Part of a small language model's weights: width 320, learned and rotary positions.
MLP neurons of a small language model. Each row is named by its layer, matrix (up: input weights) and neuron, and shows model dimensions 144-271. Each number is 128 + 32 x the weight over its row's rms, rounded and kept within 0 to 255.
Before each neuron's rows, "fires on" lists the tokens most often at its 100 highest values on Wikipedia text that the model never trained on.

fires on: "=", " was", " of", " has", " is", " are"
L13.up627 [133 135 132 163 102 110  85 178 129 162 151 116 119 172 132 146 130  95 129 147 137 112 156 112 172 105 138 131 114 126 138 117 149 127 119  89 111 169 107 105 139 133 134 168 137 160  76 134  94  63 115 134 119  77 123  78  98 148 134 116 161 129 169  97 111 116 128 128 102 144  93  66  91 191  67 131 131 134 151 107 163 115 100 148 143 150 140 112 106  94 121 210  84 130  70  68 135 130  82 138 105 153 145 116 127  68 154 135 144 104 149 175  97 177 154 136 140 108 138 134 118 181 106  68 148 139 104 156]

fires on: ".", " %", "–", " median"
L2.up1039 [ 95 147  99 103 141 138 150 183  71  86  90 188 105 131 137 228 122  95 160 105 117 142 180 153 142 142  88 102  97 161 119 103 174 107 126 122 150 133 152 117 109 118 102 103 112 120 118 202 122 207 105 128 170 125 193  98 120 105 113 122 137 159 150 149 157 152 102 132  98 180 173  91 172  95 116 147 148 141 105  82 144  93 132  91 164 112 176 183 112 127 100 151 131 129 124 136 112 119 145 102 105 120  96 166 152 111 128 188 168 140 119 181 128 135  43 136 151 134 107 177 186 125  99 137 182 165 128 132]

fires on: " is", " and", "ly", " are", ",", " Se"
L12.up298 [143  93 145 157 138 137  94 113  64 158  75 122 180 124 159  82 113  93 156 110 136 117 127 111 137 113 112  92  78 129 156 140 129 113 129 119  96 196 147 112 103 133 196 184 154 153 143 172 122 115 160 115 132 100 110 112  63 150 175 138 108 124  61  85 167 132 125 145 151 149 120 168 118 131  99 107 152  92 132 156 142 165 151 112  91 140  91 143 123 177 152 161  80 156 117 146 169 171  99 175 186 111 143  90 125  81 143 100 134  96 206  88  36 172  81 178 142 138 130 132 125 209  78 137  96 174  97 184]

fires on: "."
L13.up1277 [125 120 113 133 109  70 143 136  66 132  71 156  79 139 160 134 123  92 147 125 159 159 137 148 144 149 112 165  46 102  73 150 142 105  97  94 140 136  94 154 149 164 111  92 101  99  78 150  77 192 131 120 145 138 121 159 111 143 175 199  65 151  42  85  90 112 161 127  98 109 128  99 160 125 109 122  77 119 126 147 143  98 126 101 168 147 174  99  95 150 102 103 134 115 140  71  95 106 164 115  69 127  97 136 182 121 110 151 136  50  75 185  93 157 129 118 142 106 197 145 137 175 138 180  97 160 112 132]

fires on: "\n\n", ".", ":", " °", "qu"
L3.up112 [124 158  76 131 166 120 170 175 198 163 178 164 138 173 153 158 184 101  91 155  98 147 139  96 160 132 141  80 200 124 102 173 122 156 161  81 171 148 143 108 161 171  51 133 158 144 148 120 111 133  68 160 103 143  61 151 135 164 168  95 135 108  92  93 103 115 136 106 116 214 159 105 120 157  54 153 140 147  76 122 116 151 142 130  65 142 154 138 115 172 189 128 100 120 166 218 136  64 137 105 172 193 130 150 136 129 147 167 150 117 108 131 125 139 112 124 156  85 134 149 111 159 126  76 125  72 156 166]

fires on: "\"", "=", ")", " |", " (", " \""
L6.up371 [156 137 102 137 140 191 100 152 187  98 166 207 110 139 205 165 100 113 142 185 104 164 181 102 152 165 149 146 131  88 186 127 101 149  44 138 171  93 154 112 185 109  74 118 177 119 107 146 116  94  97 159 110 114 115  94 141 109 126 139  97 123  90 142 182 134 103 123 150 120 102  66 132 149 151 121 159 185  77 169 159 125 112  72 140 189  82 161 146  61 158 162 138 162 113  47 129 143  74 128  88 132 113 203 130  86 136 121 142 111 114 142 113  87 134 163  88 108 137 178 142 178 129 196 192 111 130 104]

fires on: " She", " women", " Women", " children", " household", " she"
L3.up125 [139 166  88 184  90 116  68 150  58  91 101 176 166 142 128 140 103 149 153  66  91 144 147  89 127 107  52 135 106 108 122 147 181 178 136 128 105 170 127 119 194  88  99 186 103 120 103  79 202 120 200 138 154  96  78 181 166 121 170 123  74 128 147 152 112 100 157 148 148  73 148 103 150 126 133  65 113 133 160  53 121 162 169 100 123 106 208 152 138 118 164 135 103 132 146 157 105 175 132 104 133 127 137 145 121 142 130  91 135 175  71 147  83 112 131 176 144  62  86  84 157 163 101 106 124 190 150 169]

fires on: ":", "′", ".", " |", "°", ","
L12.up544 [ 73 130 154 153 156  80 151 184 140 167 102 117 141 175 141 183  90 143 115 123 135 163  57 128 197 119  75 100 113 146  95 143 175 126 156  68 176 146 131 143 125  34 134 121 124 115 110 107 126 119 109 161 120 111 140 101 164 126 138 114 171 139 158  97 113 146 129  86 155 161 152 148  85 162 104 161 137 130 130 113 137 143 139 139 149 151 135 127 143 110 169 157 102 170 134 151 176 136 137 148  97 164 172 129 109 159 143 147 146 154 117 113  93 129 124 138 121 110 153 117  94 122 105 113  74  90 104 145]

fires on: " team", " \"", " family", " Fund", " album", " Party"
L3.up417 [142  58 126  44  87 168 113 133  82 163 120 145  88 157 121 203 101 230 125 136 137 119  94 112 119 125 118 140 133 137 126 146 129 116 121 158 155 114 154  76 137 102 140 140 180 120  80 129 125 129 113 122  85 110 110 121 192 163 140 118 112 143 151 101 150  32  67 159 100 120 103 158 145 111 110 132  97 167 106 154 131  95 137 130 141 119  80 126 150 151 133 111  86 118 117 107 142 153 104 192 112 128 154 107 187 115 110 141 121 116 108 145 129  30 145 138 111 125 101 195 131 129 195 120 150 146 154 118]

fires on: "\"", ")", " Championship"
L3.up686 [110  92 129 119 139 149  96 124  95  77 167 106 140 139 150 124  60 147 115 102  92 111 151 136  59 111  94 172 173 147 143 169 167  82 166 146 131 101 132 138 127 130 111 154 145 144 131 127  39 144 116 147 147 157 149 163 122  82 119 139 134 143 122 130 152 126 100  76 162 153 117 144  62  95 138 165 137 192  51 142 131 153  91 114 194 147 160 131 144  47 126 205 129 147  86 115 119 112 123 107  96 122 113 171 158 123 140 174 129  82 159 135 138  89 128  76 133 122 172 149 151 136 106  96 165 136 129  71]